{"n_layer": 14, "d_model": 192, "n_kv_head": 2, "activation": "tanh_gelu", "norm_eps": 1e-06, "attn_scale": 0.125, "bias": "all", "parallel_block": false, "optimizer": "muon_variant", "lr_mult_o": 2.0, "schedule": "wsd", "decay_fraction": 1.0, "batch_tokens": 32768, "seq_len": 512, "train_tokens": 303000000}
MLP neurons of a small language model. Each row is named by its layer, matrix (up: input weights) and neuron, and shows model dimensions 32-127. Each number is 128 + 32 x the weight over its row's rms, rounded and kept within 0 to 255. Numbers have three digits each.
After each neuron's rows, "fires after" lists the tokens most often just before its 100 highest values on Wikipedia text that the model never trained on.

L4.up544:160166106164171134125175104101145130100146123144117117192101097162133123155103147110136158160091074051128111151156159121110079119213161157162172056049124140180117115173104153116141173148136168125097122147124146216057124043151107149148114107127129106113142132172126115073148102132113112076
fires after: " St", " Pr", " Re", " re", "St", " J"

L4.up228:072101138098099158116130110157158104107173143133170141179099117187165136147084122148128113113143113110131092126135105134128128161098122082090129140165134171072072103136120137158142110111109155153125100092153087147188177082165183113094136160092128136120151164148098075110134145113107160158
fires after: " Ch", " Th", " bel", "h", " th"

L10.up727:080114152132139155130089161159169098173080115194128095108077135136106172108097128126181093110139139087132139129182136085193103174070115136102028108049105056136133165177142151127099123124084144156124147158128093140150140154128158116047167098118111164105138140178205099165188132096151172126
fires after: " F", " G", "ig", " f"

L6.up688:168073102207178131157164144157154159143189165111096156103098154159111113152139121137162087078151154109155126115090138179125126150058064136145144090147081099120112096104119157117102115176099135138192128113104067123137157190129123075163139093117089106121130138067177164215128096155124107169
fires after: " w", " R", " r", " f", "he", " A"

L10.up635:122145089086150104100129168170149121089151157104133086123104133161143133115144172158086100118088142154134062135119108110125135116125095139165129107128088070133131159092176103104180117125152149138169184148141156093194134122181139127121117159126110106177140098144082115155138095105110109108
fires after: ","

L8.up42:154102126113131111196100138137147126144147069109114140134150100136113112126112081163102083168120138178179089152126126114142117217080102171120115105100164085154128157132116163113115158163098140061139099146169181171150165148138101179138116131154158170069136145101119099187142096125073166129
fires after: "w", "l", " d", "r", " sp"

L10.up291:131084124090139056138136128189138125138091111101105117107128105185136104179174124077102109049150114107138148139154128129100140188161157093122106115154108091106113113123114120165169116149191125091149194061163106174131159125096126118173158173124114077156097153132147127150108104144170137095
fires after: ",", " August", " July", " January", " October", " March"

L4.up240:081113134183134132155098147148121114147128130129078145204177093132088141099078173120134082184088125110192121150074118102110150123167153071117123122100144166115124074169153137075140133159169086120158098157104163048143154147143162118152106104158060109113150118137150115110172141181137117131
fires after: " Sh", " sh", " sp", " r", " sc"

L8.up627:164124168098170152149149116077194144095106148099138100142147152110130079117159125162095162097082117068155148129141113131132108118120166096122147105140182075139142162140145088090145103100089190163141153075074158099104181143148081103151130146127118135139141128163124124137148093193099114148
fires after: ",", " Port", "iet", "ik", ":"

L4.up479:099162082159168106125197151126157126141120163093133049119191108141105130099123119112138089116079137160091194143051167176133068146153143106113108147172148190188129124111169147117122198155065180115132115124155098163157118216112132099107142127137138113072103136145108128130119128149126109072
fires after: " re", " ab", " on", " appro", " ", " se"

L9.up197:126187097096100137102150126149197125100099138134067176141112101099121165162100198142106074132127119088152140083133164104143088091142151129116127094123148106105067179151049098203113153125116128192160157135086158178126132137153108098134119123066105073090132104123121108147125079148100145178
fires after: " T", "U", " N", " F", " North", " B"

L8.up618:117105071187126133114124166109096147139132068075103094080101146087104110097139100133139136207113176116132100131109140128149182126105139099182153157100119140150148130148116110085048127130137123144123107122079088119149090110156070114128133065109119112127106103143106083068141136128103160130
fires after: " m", "m", " M", " Department", "%"

L8.up88:169105160155133136158054076090117197079107091114176140148124090093143119168119074132162128101125112173199161168153131148116162079121086184127128165070194136107130169200070127151129082092177114151146151111131118127126114054125139159129093201118091079108068125114134072131130106126130103135
fires after: "en", "ri", "in", "os", "n", "ian"

L5.up399:153148126103162105132140181118096182174139103092091123132118103157159073151182158134093163163124134159135092112101101144036123084094162179135138104138150174137117039155159115134163090153139104134105095106106163194141104084141123130115118100125125109116104135104105172155112084082147102107
fires after: " to", " for", " Wh", " se", " wh", " and"

L8.up665:237114146187123083141120098164168154162117123109146141093114145108206140133127118142151111138139193129107123133132085124113160109183109123146074144214136152115151165136078074079157165161125110081142149130083118167148148117118121142141100104086097094079097201119184115107200126069160063118
fires after: " to", " he", " she", " who", " they"

L9.up485:119114162131148139162126167087141161107132056133098110152115155147088144186104033156178131144164097108125111118161148132111117116124162159181087131195161124127157158035108145109191121139131108126134118110137132181153117111116115100152118121110180140129143189149129089079155165155163141145
fires after: " c", " C", " B", "m", "c", " A"

L4.up499:072089145133126104178104144080122109116122128122125090165137168124121122160153118176081097123089130138156100066119107151164133136109165169168111125098121165160126086146137098152128100125199130097041108154171138168149184157125162131161151111079166171128179077146100100119080118101120084168
fires after: " m", "ph", " c"

L9.up58:150125147114124142171107151118176127147116130169123084146108145151132192095116143112112129083147153083147091116139166106140156151141137174080100118132138132090068113134119124158169113119128155088132090107082166112132156227100141112158110162142071169132137117157109174152173122135150109151
fires after: " R", "R", " down", " r", " w", " P"

L6.up484:121150100160116093114151110119106171139078083124102136146119123085166078107103133141134180105157151070118093158152137078124145093103129146085137180177164151091148114064131138117126118151148118170111169097120166181136147141087042116115134086125153084117095180156170107153158181199139072154
fires after: " St", " University", " gradu", " tr", "ated", " Tr"

L8.up588:144140116122158132174129166129162138104135102135101131114146129118129083178123111116024146172132050134162149063166092042078114114122099149117085155148125140121092153122132175111182140124135173120125172081116194092144137098086065147105103155118104125126176197157126112138155120150178112076
fires after: " which", " it", " there", " It", ",", " were"

L5.up96:105110104132139093154162130153142179123140062134133161143158104156148116106113127081151135036143113127153122100129150141107103148162114148119128121140118174137225125125132160129148105132161164143135127170154180112118169131116110193237142055166155119092156134081141101076089143125124107128
fires after: " r", "ra", "R", "r", "ro"

L6.up426:178104153155108125126115109133116135082152120150107051158131122131121090069104109093155100118154144119133143098097074129146066125158182121168129132138144133138124120123170083121097134072140167158107152111118089087139133138084104140113120192194142108169142160156111076174131117125097122132
fires after: " %", " wh", ".", "oph", " th", " ind"

L9.up461:082180147125164179093170126116143160074114089104131108078112141139155152084095155120179103145112132119114096106145136178120120134138101165120104158109139119102162132119184094131192066139166113157155104074130171093065093136106185165159155100189114127083107120124128118095087160105114099092
fires after: ",", " s", " n", " en", "n", " c"

L5.up716:125157115129147142121057164145103098165136116116095093105119073192154096123148114137169152122093108142126116126173158144080133145111164087051085164159103127126150085109102116042142125116077088163132123101173166117080108174150171113153096143147132199131140145191112151094140139110143131160
fires after: " G", "h", "ch", "ag", " C"

L10.up300:175098182143139169106133152163091127133153116113095140192116139104036144062191102153128101087193139096069090123130160144180086155162104129115167100157129094142125169165154169127114106144091190132114140138077110089106083117136131084130122200112124096217142120136135119099106057158111095184
fires after: ".", " St", " K", " %", " T", "r"

L10.up131:143169104147150121158161145159108097144142173123130152148083143152130129041137163095133141160181147105159157137125095186145133146098189154150083162149123126136100115122141082110134147129123094118145139142125058145236124080134193128178109112092049188095100141127104175149143123102096107095
fires after: " ", "′", " place"

L5.up386:149190097117170140163159095186119103150159101162100142108056120168205169158094122062138161109169138127158115134088106136124133182092129169087111096040164116126112080114059122100133114079143151165046105152092154160130165096194130092095117123135149133117080090153152101080127054130099113149
fires after: ".", " Y", " W", " wh", " H", " Wh"

L9.up121:192136135109132122142094102158139119127117067123139091112154103146140036136128144124194154126143150094177176088156116093144169072152124126085145099165126084138186109162136168130086138100086093108162122171077095145117105127190105200124101160126132154186110138149153084084083113125066087071
fires after: " sc", "c", " Sc", " F", "ec", "g"

L4.up62:122109150147111119212130059147098141152134162122139125091132076167124090150157119131156083124165134053157144143093123113132141125123078162110132092071147105090127126178139155114146104161071128125158102105121137178100168141200082154108075157205158173137065111149096120125124161158161123072
fires after: " d", "F", " f", " n", " sub"

L5.up661:138139103168126138109146127040112134181129114119128156136103124117103103079146147140097134127133129069095100078044104085117163150211141134151136122103058130096101109073133173072084124145075182177173103136131176128086130139136193162162139112127125090192113184073191146110161073160127084094
fires after: " beh", " Sh", "w", " sp", " he", " she"

L6.up430:124132148112159106123116115180147081137141099093115185111089108153141102115161123137106105094139125120077114150118129039146140107224211119143142095188121133219148106130134152072134166131101158169071183128093149149134089140075122106143195073119089121123093164145099128052115138176148180125
fires after: " as", " W", " L", " St", "L", " Sc"

L5.up457:163153137142109107178087155147109144137109118097120138185190066121114177150105107095134127119162105097180123097116117081094165090127138105103126142141153134121157156094154102104115106091155104178060138205154160079145162153076118182176155132100173143135123153118114196122132081096104116201
fires after: " s", " d", " ent", " cont", " t", " S"

L8.up324:101109103083149113155127090169158122112100128130127137121143145138146094150152164094127122131151168140170200040159135157128146080074107125094163147186167169114136108099129131070091112144118166114161120099102154128090141153162159153195118125141072158179074155086110139140104190149147110110
fires after: " C", " Cl", " Sh", " Che"

L6.up522:117127111088062157070174139114139197081118087116177154120110188114098129138125147084121211162128101077116157130118150109130171119112150117094147121169158121164153148128154092124104106138137176124101119097092119129095170057182134127159167162063143107150155107137137122192119103123138101179
fires after: " m", " Sm", " M", " t", ")", "emor"

L6.up282:083133123115046083105114116188137156169108069091183161130066049160113126085092124100118169105124164118102109098137137096141143073117153140093129131183125194171137101105110109106145145123106134195145143116160161159099104113162108114107122097177152113086113068126156161157112110163137103060
fires after: " ", " to", " g", " turn"

L9.up278:130133141152181112155170078192102125169128132138150181122067114135107092134139132147121093128122142154082105082185109142117090066115128138125063093167102119173124124131157098122157126195193212137099119085069162116119144157207121101116124143080181065082110151080104113144107164097126152110
fires after: " to"

L5.up455:165169145137134181170170115126111181151072149084182083115112081095155155123133068100085102104156101119129100134155137099092110081156121155034113122140120092128036148178109126152141154123151125129126109169114168096154142043104123058079084138152182143146142099114170137081123134125106095082
fires after: " feat", " cont", " ent", " along", " includ", " serv"

L5.up139:155166092115124135153119127119120157151093132120163153112039128132136119122147165133144118131124144145132100062114143166129163101152168177123121079144137157156110113110112146130104120108100121133082172058160173184098134123125100112070118115101107117135163049113131147073130153107154109093
fires after: " to", " cont", " dest", " con", " ex", " belie"

L4.up20:057120095111097122189148102128153153156129147141156109130072163178171039156093129177114128152048127102049096139110175074116144127062127172138116157165125128126104127159109098161153096138175149118090058124116088143135147109119135133122121108123138173100142117124127183142083096118142112172
fires after: " L", "L", " Los", " new", "ong", " l"

L8.up32:162088129151153136184113159165166121175114097138077152172094130128084172108116188109119122055141113143078151141137088094138097110146088105122145120117114170095125096141127139166156162138088096077086117126073158154141101140128152144129120179184088117106096109153123118064107158082128111117
fires after: " St", " B", " Sc", " R", " sp"

L5.up600:115152120096148110147185172093207090194136092101115080091106101132111133115080143188113129212146076115118157175119113178128102121124095135151154096104149167120149092159144143151108162086138121104075108148126181161119151141145074115128104093153150169102112060143116067167122148070124074148
fires after: " f", " sp", " se", " F", " serv"

L9.up177:119145139133114100163117129087112096092126115207118166140135138131089105072107111165146145119165130120098159090153110135142152118124127130118125148152124119135088133163119097118097134156104139151075197140051168146064096103152142083081104161104118138158125109135099105133065102143111139154
fires after: " T", " D", " B", "6", " And"